config = dict(
    num_hidden_layers=16,
    hidden_size=160,
    num_attention_heads=2,
    num_key_value_heads=1,
    head_dim=64,
    intermediate_size=448,
    vocab_size=2583,
    hidden_act='swiglu',
    norm='rmsnorm',
    norm_place='pre',
    norm_eps=1e-05,
    positions='rope',
    rope_theta=1000000.0,
    rope_fraction=1.0,
    qk_norm=True,
    attn_scale=0.125,
    bias='none',
    tie_word_embeddings=False,
    parallel_block=False,
    init='trunc',
    init_std_qkv=0.0244,
    init_std_o=0.0272,
    init_std_up=0.0244,
    init_std_down=0.0,
    optimizer='muon_variant',
    learning_rate=0.0115,
    lr_mult_o=3.0,
    beta1=0.9,
    lr_head=0.00754,
    warmup_steps=0,
    schedule='wsd',
    decay_fraction=0.596,
    decay_shape='linear',
    final_lr_fraction=0.0,
    batch_tokens=16384,
    max_seq_len=256,
    doc_mask=False,
    z_loss=1e-05,
    train_tokens=137200000,
    max_steps=8375,
    dataset='wikipedia_en',
)
MLP neurons of a small language model. Each row is named by its layer, matrix (gate and up: input weights; down: output weights) and neuron, and shows model dimensions 32-127. Each number is 500 + 50 x the weight over its row's rms, rounded and kept within 0 to 999. Numbers have three digits each. A neuron's up and down rows have the sign that makes its largest values positive.
After each neuron's rows, "fires after" lists the tokens most often just before its 100 highest values on Wikipedia text that the model never trained on.

L6.gate255:509406605448503557503435496579395501491505495510521621453446518519497521465445547449519470469522560478447475469602430536593535453460464417423553503412478472513400561556419492563520531429522461426558503500637489469422577542499492479558528491542487487480593557533520470529595560472489524459
L6.up255:504521575370499473505477487424389455548527498440571498464406460472484526464473506447452472515609511604477503488469469460491397537578551519509487434502508541461509435571530502507541463524416497499608515597509555440559550586531477485515581459498579541510537553565535477459477549518456576582
L6.down255:473471461572602455553422498560433600453554508465518548491523390446497619535499508516552488480552463442520415485443512397500551539484517497469464459486453463558465414528502478556462525573570544461502407500541437567583440495507472513459496495531530454456537405468501458457387480463477502526
fires after: " M", " The", " m", "M", "om", " Par"

L5.gate125:424516467512461495532486434610446532493593453470634537510502533498506523540431544562514573585515509515533517525442400558502548503521550525562455479467488444447500513484531537547533559557471377486548541553559558471516521465478456387483497440456464537460514439530532483546580550477424506454
L5.up125:496390500405410494466480523529576515453557524574473504530464490559557409585451454514501519554522487519561471512571513540479499397496551422547497441480466452448476431488507493624501405491607513525540527505515549420477590547476431473568508531485457590461584464447497499585491602565486398464
L5.down125:543525539490516446510576558380471529454511535488507505551601467555502510410518539499372471525519618520491482475511520554582508401517496456567550438515461511530532651507497454480359468447421540510523394466501425526529555514510482557557515532469510524528425467547490502523513478500512544533
fires after: " sur", " ar", "ur", " d", "r", " G"

L5.gate360:574499499499466545562502432498458557571514453493508512475458459471526479508554459484513581529601607431486421421542531482539439527486556528453444561506447470539382441455556505585491467410527526527580488515561550580467510500432402523504467514443513499384500509557481552492455418487473451562
L5.up360:596507483464506475582510551448475449507616473513502471434528499539598450487462403556543516517534523458582508519546475455458541473468527515513417511425444488563483457485559514508528486531495515580563408509558447474513442510507448519495626570397506476502569555535424475576508536509385516422
L5.down360:504483473531601487641533517463509497621498537522585588449517490510479398491527514541519482493466556580505458450452492546493523509463483533532516478570600509462443553508580508514454531548477498496505420433496440537528427529529422546525558450439447486438476523429504449533489490485449512510
fires after: " f", " g", " b", " h", " j", " th"

L12.gate236:518468481513521504432482498526409486450525553438605447543560544593456599506449485422420513464449516540460460561482422497439460447537419550485588483545443484466615539483498488585458519460452618520461492495555414527468473393567449507466535476499536416401520505461440481496519517505474396507
L12.up236:500445404471464536576413505517492437520441522520563436481490531418478533523522497530496472561519496493514401490524417489484468484472486501586517474502503430481502468459602499521549467517507636531543458533513448466506621500505521519518445536528455482526575544428430486461595501568503518583
L12.down236:485484389469558517437491465481524504455456514496499599474459546483453381477439494422551544435507500462511410538555454497464435441539423423487544510451466487440555530497517495538556460516425606405436440481570468434502444469522576571487554471387576535485532474466451482419555437480484537540
fires after: ",", "2", "3", "5", "48", "15"

L9.gate281:476511500461506499560557542467425513452590556438536535445536474442472457527448419543480594644463519481502519460473422424516541457480534445488506513530449581464526482474554509575513462515507463433537532626465388512453445502497417480573478457526496439524515463523474560521522467418457523433
L9.up281:467432482539483481559548505519492591482593499453472542519482554493507471536437550578534510551485447589512492508535505455493530516535465484567468640471580411520482535466498507514464547564434488482499542509534514480613406592521362508557489439499440504374458488488441455427565505550499432588
L9.down281:449502402577423484540522416558490517516505433502487481476461525488458479490485544456439445515492485497405550556510473442546425431553378465431538628419530560500462488500475551561536518469473510409480473520427462525610478620446440537505497405474468573524476506505588534480432523506597559555
fires after: " in", " dis", " sur", " d", " ab", " re"

L8.gate324:529451513471410550509547397551526528575440503513454401490508528456528509533483530465420564437578510512473417471523553594508517501480516474541487493494448444481486477424539455541557591496389544443513508510420448549459604484552502586505516319525559559461412504522462556496484423461491515519
L8.up324:584519471606403364478480546531579476549552517397453526419579563486506500577501497508470540508476450531445491513468461504466482407509471426590488526468413467515514579469540498575528423494519511553472484596502583493457479423515496613537454521459541497468464618557551487452460521442456501429
L8.down324:478555481499544583537469521417472548493528472467410618486492517473509539547474576561615541467522481480566500471451556515604519473393503560515519447487567510528490658408570502437462436550568480498405516456409544545495519497511465528491469510466475495523486527472539411616510503395507526436
fires after: " ", "P", "-", "B", " W", "70"

L4.gate191:534480577569480502496626482497541439497481481460493381600548398469433458458421606458479542552526602428519488453500481505485511490436415539489580397464433472503528519515468391428493528521476550579479570465472453454480447498490506437488468473510611489412435479503522542523451561548545520488
L4.up191:571553460548437471444488494574511481417453517444481439416492505563511502531407525461455545467518579418517498551451520507509461542546571507533533548498480357592486438578445428473527401587574446497525505504498403503511455485491537540498581497496470477420494524564464467562532536600487555463
L4.down191:506372502499507506479598480467483577666632539570480555574475489472484520518520591455448554541508466461438498489589553519518611527493435499465512428502546562483477569444494420521452430444488547507534505528515503511527588532530477524494463471413618464438448511516466507557540587478524477512
fires after: " K", "w", " ", "1", "av", " W"

L10.gate126:541482519452486478460445428483431398451505527466484510505514479495496414566468533463578497462560563539625434580508528539519481455435421345516506547464469471485545501510503492513468501500430537511488495484545484466477418428605527508544433565522568511355545462537451470488498599389575512477
L10.up126:454433482517585602570511502464407493535535437551513501585462524474502486539485476504461501500556511474481498354472519517378594438554430537524439491498512443553498488543533467499534514390580536497533442535515495497507572468551486471479481462526497603569575565518498535513465492499454511606
L10.down126:420489522552509527579481546483566558545423501564573456539562434552445416412488419564489508485465534489550436495555440428545519490473553506552514558528483459482495643448488574510495498522452567537453538484431606571382505454421435503486540471502529497464497548478563444532571475461593468514
fires after: ",", "2", "3", "5", "1"

L12.gate205:583459444464499579538545537423501481369458597464499594496520497493505344435455489531585416523570534592508545528502479562496555521471537461490510552548502522386522488424547458567500514519544538506472549525511543495499430473538417530530556522392483470545494476478483575481571522481517518496
L12.up205:477490509487526514459445533548508428461461548402515568494467471511464424511373537547601494567639549546468520551371382516553538510583528532470466542573512507542588504535485447549538490482513579438559497489468459401514442459434482544551476521500415516490550503522537599563437462529573493510
L12.down205:540508475564486430423599497465509543487523461569487536475553512550442525521468517553504502547483464503429503521494461595526518443636605419534508632466473507368520456482464490552486447496491508474451567495495525507356499450429507493542589463511459553569533494518557530504450516544428570604
fires after: " in", " acc", "r", " ob", " int"

L6.gate439:597359592540444470458445472525496478603511594515523519526545471593583500611490523449551530481522565448507567561454505427464466500568548494555479521411573552521456435526444415479531515534466605525445576526486502425441466544442457504464478435513533577471549485441475561512543546530404531563
L6.up439:542464471477519444406531419505499520481557500490448522497430413507514428610404491451610527429586494466556586538430548470450467471514456491602430481475474559536461537450464530530441552488445543506565520479472508530467389510510488481463605472514516522524574552412478508517492463574446515550
L6.down439:494525540467540510586521460516562593640514455494496561562517515535596540552434530503490489492441429513524546540543567481529499560463421529626483497455444522539570465576508434515504468617540485577452512474537509393554562560601452497434378455513566502494567515433516521353511539455475505424
fires after: "ov", " Sw", "an", "e", "ed"

L6.gate148:484495530516445404474486507506490426431479456480405497470449525532499556522446496468518551440607555501578468454478467518415514459447499433575406565505496453529455534454575510487421468528558474545519541476527477399567572517518483499445527515450377563444416465525533529567523451446504543460
L6.up148:582504490498536551571583560494563459523578433461510496539495492490446440412550445453558494496535469462529488437513486482416522533469450577434521479531588561487416427565560400461507471451416486585444564585543515465544509574465501436567539517462537505528510557565449507528527506421438497475
L6.down148:516394469486574453419501509576510513479401541422513496453463518438506658578421560547527549461488443542507498490606578539479488506510527479542474519486503420558527467465538453547464488498482434534460499498514516433461520561566511481508431482450518391516491391509468582522469431528499579488
fires after: " f", " F", " d", " D", " T", " h"

L4.gate380:576502538582538419572481543468448515547430461473461516515542436469526487559493560526495527422515592472482492541449566450545422464590601489533561508473509510595451515512502474514607453570478465468522503466566496568533461449506503499556493568444528558496541585582580575495515449487526538541
L4.up380:532488520593523477542449460500591529536535516469445451497564486406509509525506541431582480453480522490460509592431580458453443466587504509453480537450393467492460428569520526482572477485522498502517483388575594483446416532550563483564426514449544547448461474430541560533500403450546461559
L4.down380:453489549502526554456564511440569412432448375477540497472423554511528477505529537465539521494538456430563562440601525478393464566528450480499542513494561479512486521516489515554496554492442460481536507576475451483420526443510498499533458491469426496546475426490475464482502432449480466447
fires after: " Sw", "ed", " L", "3", " E", " Sec"

L5.gate102:539454563480511505622495567481491502554606487496507461598606485432527466556509461513545517567441489470478542486507459497431485524443480519544512557533578585550536618548435442417518502459534501433449511496487472515428531504543472526520605549580499570470533427452467490618582490426538554453
L5.up102:516422566488475494526431581486549444639596521486419478597539434395499494535506499470530482544445470501468469445514437548448466448444467525468393618549530474476534600476447462460491528441562461536467564469480495538381544450494470562488532519491434564498556431550564543581553478521496413429
L5.down102:449550439552524497508515518604407535642442444474533520430578617500429329476500528512512453479453510504473492539527417467518580407529521454562515480474589561543519463493544529450435484482564442515546457437492548560555482494459486520456466506519501458519437546469457566519534578504505560411
fires after: "c", "at", "rib", " ch", "ire", " ret"

L11.gate98:577474528494458495499492456516496483464488477387505495534496501481484455511501530521574509498475440475458504492473501600540460463570464471406648466482462632499438528539472524522464605484521481473442457455508603482527513488502422359491426504545500534433507420469500507519532533533567428433
L11.up98:478490456479407511512529551494419483450482528533439499464564573505521488488511562512444520517462541475583516431539574433550494447557418561539455595481447509554530534522541527446472497571526526511479439548436533491493526416444461571542511470409544462467530413467525390598552428510537494538
L11.down98:480431442450488505550607419454445483474554435536502519515566563487590342547492540497583537609581534580455441527469587470448493462503464485477559563508402480498500532522509453501487449448586539466515505564478483566524457550396477512482500478636436447468526493434531461452422517549489515544
fires after: " P", " |", " p", "f"

L6.gate171:475382497588462478458516470409560489444495417499545533494499441494511453419489485434504549508548555536498467571443492578512623583548427524403513558456511558477420518529412487535576610443505557525549503400427470419457457469511500442498570510474524498501478487512419458505462424498538499421
L6.up171:440544511491418487484543585519591563447457532588520468523513501505451455440472422487467509535462478529459455496443580496525555388599415475466470521560483552467567455548514516561424550512550534542470503517517512502491481501554388575494519497453497565556485503449473396546481465521608465539
L6.down171:504436414470536514454550479464473532569503485496597509526513507454502543443587447493563512489498492483474547500476519523511507518422533512421509496498501485527649491469454474559507454466481557536484463587436527526376522477468385472527478560484528451565645429382509553465520511482494376571
fires after: " B", " Sp", " P", " p", " qu"

L13.gate32:543366568487520475469499477419515446574497438480399412465452451523508589454471601466442453509504462392578518548549557446479600540510585527496514523484499385484400476461505520503455486633441497456583526570435433522466616557426515505460496471537521457581518532486464524572432559460488504531
L13.up32:547420557432438467455497409484468435486538545536529423468568530465461570531477535555526483494494466502520446633478538472524585613512472533514509557517413448479475528451467465465457581464528471539521497457542425411440557507485362494474558522452443429504516547505578621505543502494496548501
L13.down32:565491417504500538449534516511502434423533515569414487409509488502373516578496482558509519547458592512484443506510500537594568431516553465541513433469483454518557569511466574444501532480568538505423503484539481539580575565476548543523415528500426495521567567486479475447470470548529482500
fires after: ",", " G", " South", " J", " N", "B"

L4.gate63:568440561496482416505559413479523457546480406431450452449585505517465487499565581399510456452606522505500455593537549500458578538450483421512489601471557537511518493570429441408432499464468456498486437588535562588565478520602528480493468518434528470591522491493548395512605490459518451525
L4.up63:495528481462486410465515399470527406474506436563477506427569592530576538469573420503498449468544498462536487441521621494461556550492451459465478565454590434487469456480400478489461454475492547524457452558610343537514514562560550541505539555459491375528491480440592403520549559528491481460
L4.down63:525438572553481552439589526384585501483468450521557483469529505467511420537466566437447451505480510458546573461411477458533520531409493544519536444519562499533568463493436451501567567557485510576468448465496426512539495518555466525471529581446514460435523434536503424524512520629458495577
fires after: " B", " F", " t", " f", " T", " S"

L10.gate51:549525479442494459596489445537468450507537517484436408521420465554578481388538508520534558531502479633493522480551487420484521474458405417509539493502500567548472441485412485552447487500537537489483535459546484524454539526545500497540534510544552472408474491434424449517527650534464487546
L10.up51:455543438571525511446512472526531368489465580564513496426430404525488560415425442531473529510488567571458416489550490468473453598505579516555531529526447489501522508548538491545465425527448512525517478451362532511493493467456611512456592556562510568519478506523442393451452488459471490539
L10.down51:459488557426485465603518560515526467431507537458550491475503472509529484371492573452502454517477475487491472460498498453533496352570479507582518359388507460501435504488541522632481441549517590439555487554551487475464511492521473432525540455495496547477439471453436474354453501456458528628
fires after: " M", " m", "m", " |"

L4.gate186:537474567558499451512559596472444469513457480422441499498393510556519495546543539523485506430510522498547464517525511594508519544486527419471389540521535447567493462508548481452486502449476470488452436383431546553564499509548522484484547369494489389537559574435503525502518485488576393510
L4.up186:494458458495445486474517493423508476513577515494476432484450489558513503473475452488468419496534442477524494517443493604455446556551486603494454500539586423489500513501606533397400493515424550516493489533584466567513430601509546509454489488481479416575524560487455548426448534516518458552
L4.down186:535474498480555544502382463390525431483490571494527507486516494525521476559443489578474485496595468536525512442481526469453447428535509474530513514486540480506562642602431610511547473521422533465465431448561475493529449473544521467499506609578535569473548527462412452504463505582553568481
fires after: " f", " w", " F", "p", "ra", "w"